config.toml
activation = "tanh_gelu"
attn_scale = 0.125
tie_embeddings = true
init_std_o = 0.00386
MLP neurons of a small language model. Each row is named by its layer, matrix (up: input weights; down: output weights) and neuron, and shows model dimensions 32-127. Each number is 128 + 24 x the weight over its row's rms, rounded and kept within 0 to 255.
After each neuron's rows, "fires on" lists the tokens most often at its 100 highest values on Wikipedia text that the model never trained on; "fires before" lists the tokens most often just after its 100 highest values on Wikipedia text that the model never trained on.

L4.up92 [148 113 119 130 118  96 101 120 101 147 115  81 152 146 157 150 104 159 120 115 112 109 138 182 134 129  98  95 136 164 144 131 131 124  92  72 127 174 133 103 149 146 121 161 100 141 116 100 123 126 162 122 132 123 134 107 133  95 134 126 150 111 112 116 122 163 138 127 156 116 125 129 172 148 150 158 141 111  99 150 181 161 129 107  97 116 121  73  94 102 146 125 164 134 109 164]
L4.down92 [150 101 108 110 132 131 103 177 133 122 130 146 107 118 121 165 122 144  64 133  64 119 139 106 120 145 113 163 104  89 157 123 147 128 135 197  95 126 119 120 146 141 143 145  98 117 144 124 132 106  85 159 128 177 103 139 134 149 107 156  79  99  98 143 158 125 100 148  87 118 100 170 121 133 118 157 150 138 142 117 155 143 182 121 110 180  82 103 106 121 133 140 143 123 111 137]
fires on: " |", "er", ".", ")", "==", "==="
fires before: " ", "\n", " |", "==", " P"

L5.up218 [127 124 138 153 145 151 134 151 152 107 146 133 130 121 104 123 123 157  96 146 119 151 122  73 105 134 129 130  96 106  98 118 131 201 144  97 154 119 156 132 133 152 118 134 136  93 142 179 107 120 123 110 133 146 141 118  85  71 143 155 137  90 134 171 114 116 148 113 147 145 100 164 101  72 150 113 136 143 149 136  99 131 126 137  82 126 118 168 125  67 129 127 101  76 131 129]
L5.down218 [ 67  93 119 109 116 128 179 142 151 104 145 149 145  91 130  99 145 154 126 104 168 128 134 122 128 135 139 121 110 124 159 161 155 187 160 107  98 145 153 106  93 138 143 110 139 106  74 150 127 150 139 117 145 131 118 177 137 111 168 129 148 136 104 160 146 140 140 105 138 146  95 101 140 124 141 119 139 152 138 117 109 161 110  87 152 147 128  79 126 115 107 125  93 140 110 116]
fires on: "d", "is", " as", " ad"
fires before: "v", "m", "el", "d", "s", "om"

L6.up652 [127 129 178 142 115 138 125 133 113 132 114 113 118 139 113 130 105 103 147 124 122 127 116 154 100 122 126 130 120 156  99 130 139  90 160 130 145 173 115 161 149 107 168 129 121 135 149 130 169 120 122 135 147 115  97 143 124  89 132 128 144 165 138 148 120 143  59 128 126  93 193 113 127 125 114 139 126 125 118  69 128 115 145 133 137 104 171 108 151 140  77 116  93  98 130 115]
L6.down652 [114 126 155 129 129 126 111  88  77 105 146 117 145 155 157 162 147 112 140 104 100 177 141 130 165 118 122 121 130 144  93 140 114 137 131 171 102 108 146 134 127 126 146 122 136 157  95 144 159 120 152  72 148 142 107 161 145 181 169 139 107 108 146  97 169 139 147  83 137 111 114 124 121 128 146 130 111 129 149 123 146 157  71 178 112 147 152  96 120 116 142 153 128 115 135 105]
fires on: " de", " y", "y"
fires before: "ear", "at", "v", "f", "b", "oun"

L3.up96 [131  79 145 157 150 122 128 152 125 167 131 113 125 159 126 126 112 144 148 160 143 137 128 135 129 101 137 126 149 133 124 123 103 132 138 105 133 123 147 153 108 138 116 164 124 100 167 168 117 139 107 135 144  90 134 129 115 142  97 132 140 117 114 187 170 160 133 151 123 192 136  92 153  99 126 151 111 136 138  99 147 121 146 113 152 112 104 146 151 160 146 139 102 179 128 133]
L3.down96 [103  73 139 164 161 102 174 135 142 151 120 168 103 129 102 150 120 108 131 170 124 135 126 180 125 118 137 135 130 101 147 108 113 152 110 103 139 130 167 152 142 106 113 145 118 121 113 153 141 166  94 162 150 155 133 115 108 163 106 118 108 114 169 130 158 138 117 116 116 143 169 120 125 130 113 140 133 147 139 127 152 139 100 118 114  91  99  73 115 133 114  68 116 148 132 129]
fires on: " cont", "om", "ust"
fires before: "in", "ain", "an", "r"

L8.up854 [123 114 131 106 107 146 125 135 155 102 151 132 149 145 130 156 150 201 101 137 118 116 131 110 111 143 134  95 124 119 119 116 125 137 115 154  87 100 100 106 125 128 139  85 140 110 100 170 153 135 135 164 120 127 180 155 132 114 108  70 135 105 117 111 104 130 137 135 118 108 114 178 152 148 103 106 100 137 175 120 164 105 146 120  99 175 116 108 121 154 142  93 161 116 145 142]
L8.down854 [150 107 117 101 117  78 133 106 148 134 155 105 131 152 161 140 103 157 113 105 142 150 114  99 105 108 140 178 125  95 158 108 151  99 159 139 120 187 134 120  90 116 103 152 132 122 131 111 119 114 177  98 123  84 109 132  94 158 121 128 128 135 153 131 168 161 139 102 137 131 107 106 135 102 118 166 136 171 125  99 150 147 126 141  80 125 128 210 123 111 124 126 135 124 100 137]
fires on: "ol", "r", "ot", "al", "b", "ro"
fires before: "ent", "og", "in", "v", "le", "our"

L7.up293 [ 89  79 154 143 137  94 102 160 119 138 131 142 109 100 157 116 124 176 160 138 150 115 122 117  88 139 106 117 155  77  94 122 119 119 168 101 133 141 162 154 138  88 133 167  95 128 101 158  95 198 104 116 148 163 142 120 122 120 115 117 123 150 155 134 129 155 135 156 102 137 124 129  99 101 131 136 165 101 172 117 114 141 144 150 151 129 143 131 134 138 149 118 115 114 158 181]
L7.down293 [119 158  97 116 157 137 157 180 143 189 119 143 123 111 140 130 169 151 163 149 131 129 109 124 137 132 137 109 109 101 142  95 151 152 116 123 135 148 146  66 118  84 139 146 124 117 130 148 153 132 126 116  96  67 101 145  85 129 124 150 111 147 113 134 153 141 134 175 130 149 150 126 114  82 103 123 143 144 177 138 121 115 165 152 131 140  86 150 131 108 154 132 127 111  97  99]
fires on: "0", "le", "om", "lect", "ist"
fires before: "as", "1", "2", "in", "ain", "ri"

L3.up970 [126 102 137  94 129 130 127 143 114 134 153 140 120 130 139 110 101  75 160 137 115 146 111 106 125 110  70 149  97 129 126  51 176 154 131  96 151 131 141 142  88 135 155 132 114 102 114 122 127 143 102 141  78 126 136  98 170 133 100 100 121 123 139 166  91 122 131 171 147  97 109 136 139 126 143  94 134 128 114  80 178 118 122 112 154 103 148 127  89 154 173 151 117 155 137 119]
L3.down970 [121 113  91 154 140 118 152 144 129  97 110 107 121 130 103 109 117 109 108 132 127 123 124 143 146 137 167 147 115 163 119 154 119 123 137 155  85 119 147 106 110 118 164 148 130 166 122  80 150 121 119 134 155 106  88 105  97 124 144 107 211  99  95 165 157 118 119 152 123 137 118 176 108 122 121 138 112 142 141 120 109 141 102 175 137 144  90 131 104 139 111 150 152 132 111  96]
fires on: "9", "ember", " In", "f"
fires before: "9", " of", " |", "8", "6", "5"

L4.up954 [136  91 113 123 137 117 167 177 162 144 162 120 112  98 110 111  90 136 131 145 143 158 105 141 152  72 127 137 119 104 111 133 103 132 154 106 140 181 150 122 120 141 142 114  92 134 153 126 122  79 145 125  91 117  62 137 124  98  49 155 164 142 105 155 169 144 111 140  93 164 160 153 126 104 155 111 136  95 121 161 133 108 132 124 144 116 123 145 135 137 146 139 116  98 103 134]
L4.down954 [140  93 100 109 129 144 148 168 131 154 173 142 132 124 108 129 140 129 103  98 117 112 122 162  99 129 125 128 148 131 115 164 154 168 101 125 114 146 169 123 113 138 167 117 122 131 125 173 128 143 142 131 155 119 122 157 121 111  84 137 146 120 133 118 154 106 145 157 139  90 133 100 118 128 123 124 140 124 146 164 126 143 143 126 113 107 120 131 150 125 123 112 113 125 115 140]
fires on: "il", " ad", "{"
fires before: "d", "m", "y", "v", "2", "ies"

L5.up416 [114 139 179 103  92 141 148 106 112 127 135 111 124  92 145 141 156 124 131  96 119 134 130 127 141 145 133 122 158 101 101 152 154 116 170 133 104 125 118 103 136 102 107 156 115  77 127 143 184 109 141  83 145 168 100 104 102 120  95 126 124 128  93 171 146 130 152 135 116 175 160 133 133  89 111 131 142 121  46 101 110 144 126 181 139 161 135 138 144 109  75 132 141 116 162 161]
L5.down416 [100 155 123 125 157 133 141 127 121 153 139 187 185 126 148 150 103 115 126 112 113 148 156 147 140 115 100 116 147 151 158 139 100  73 114 169 153 152 143 129 125 142 126 155 140 126 121 122 151 141 115 150  82 127  95 149 120 133  87  97 107 117 144  90 163 114 112  94 114 131 139 126 155 158 139 133  93 152 123 134 111 125 148 142 108 163 105 177 130 125 150 151  96 108  84  98]
fires on: " de", "ur", "ue", "e", "re"
fires before: "ing", "f", " to", "v", "b"

L5.up863 [103  97 171 100 131 134 157 167 138 116  98 103 123 137  99 147 131 126 119 129 121  59 150 125  89  91 160  70 136 136 126 123 127 128 114 133  90 118 148  88 114 139 144  89 119  74 128 108 147 103 116 136 136 179 115  98  84 148 117 120 114 106 173 147 142 116 168 170 166 165 149 145 100 145 140 150 157 152 139 149 111 137 139 162 135 155 139 140 117 147 159  78 146  89 134 150]
L5.down863 [100 113 149  94 126 167 126  96  96 137 130 153  70 116 137 120 161 111 139 167 158 206 165 122 154  90  91 151 158 161 135 119 142 162 113 149 163 130 100 127 137 115 105 136 140 147 106 113 146 121 155 105 111 133 100 164 158 148 135 150 133 164 102 143 121 132 155 111 109 130 115  44 149  87  99 156 104 122 155 135 121 155 152 151 125 112 126 143 100 108 161  75 105 142 132  74]
fires on: ",", "\n", " was", ";"
fires before: " ", "-", "\n", " N", " and"

L3.up679 [100 106 145 111 135 152 133 118 157 145 158 132  70 103 155 167 124  98 159 136 154 121  94  77 124 139 154 129 135 133 108 121  96 127 143 203 144 115  94 140 161 143  99 127 140 109 161 140 149 103 136 136 104 139  55 121  97 120 150 105 109 118 128 129 167 114 131 111 134 157 158 129 131 126 121 146 138  99 130  68 116 122 127 117 156 171 150 135 109 142 128 148  63 159  98 131]
L3.down679 [ 99 125 103 131 134 107 133 151 115 123 147 115 173 185 119 161 112 134 128 155 117 157  98 149 119 146 105  70 133 125 129 152 146 131 150 150 119 137 114 121 115 128 104 129 140 108 106  99 154 138 207  76 126 101 113 144 108 115 125 140 113 140 112 173 134 134 144 107 107 166 138 110 116 115  97 114  76 156 101 127 129 151 117 171 128  83 108 131 113 105 129 145 123 122 126 135]
fires on: " de", " d", "e"
fires before: "f", "v", "at", "b", " Ch"

L4.up154 [127 170 128 147 122 164 139 174 130 142 108 119 130 201 108 165 106 122 186 160 127  92 126 164  90 126 110 107 123 135 128 125  91 134 153 143  90 130 122 129 110 151 158  95  70 110 123 142 145 130  97 131 102 158  97 144  96 141 123 102 130 105 162  95 159 181 122 126 148 154 103 159  93 109  79 176 139 162 129 162 147 146 142 171 104 134 150 133 107 115  82 166  99 120 137 163]
L4.down154 [108 105 121 144 121 166 146 134  98 128 133  98 108 115 106 187 114 123 142 134 126  89 166 157 157 123  64 129 126 103 123 116 157 129 137 158  71 105 112 137 118  92 129 103 127 145 105 105 166 149 129 141 136 173 109 161 125 140  92 135 103 143 125 165 187 101 140  93 133 141  93 165  94 131 120 155  97 172  94 134 126 121  79 159 140 177 114 117 135 143 160 125 121 108 161  90]
fires on: "\n"
fires before: "-", "\n", "1", " ", "S"

L7.up678 [124 137 157 129 116 166 120 133 133 151 126 113 112 163 119 132 102 119 139 155 134 111 144 157 111 116 111 133 127 142  97 157 126 140  99 118  71 158 116 113 145  96 130 120 133 120 140 150 166 132 144 133 105 109 130 154 138 169 124 115 124 104 169 125 118 173 100 146 115 114 116 149 118 116  76 104 159 129 131 133 154 157 151 109 135 147 155 130 129 119 136 102 110 109 160 120]
L7.down678 [126 116 155 118 129 132 139 112 154 151 144 103 115 167 154 149  91 106 133 124 181 141 167 117 134 128 117 130 124 157 143 161 137 182 121 152  92 125  89 147 103  90 114  95 149 152 117  91 158 109 129 129 128 134 128 162 143 168 117 137 108 124  92  93 136 144 142 124 124 134 137  69 120 148 112 102 115 122 111 142 165 135 120 135 122 135 135 119 135 154 141 145 100 111 139  93]
fires on: "\n"
fires before: "\n", "-", " "

L8.up939 [110  96 141 134 104 121 123 131 130 135  86 108 141 151  94  91 107 137 132 161 120 104 161 140  98 133 130 170 153 131 126 143 159  79 162 136 137 120 138 133 124 118 133 191 160 100 117 163  96 110 137 144 139 179 158 154  99 126 165 135 139 174 132  99 146 116 101 112 148 141 119 133 129 107 149 140 142 110 162 105 132 127 151 167 148 122 119  92 140 105 153 122 130 181 124 155]
L8.down939 [ 99 133 120 136 111 116 100  94 104 162 127 100 130 121  93 121 123 110 173  74 109 116 152 129 113 127 131 123 125 149 180 123 133 158  93 113 107 115 126  96 123  97 146 111 157 141 136 156 149 109 129 113 122 103 151  93  71 113 140  91 171 131 184 161  96 138 155 178 164 166 114 149 169 112 125 104 121 123 150  94 146 120 131  87  77 149 118 163  94 161 143 124 138 144 137 104]
fires on: ",", " the", "ff", " are", " f"
fires before: " ", "a", "as", "s", "g"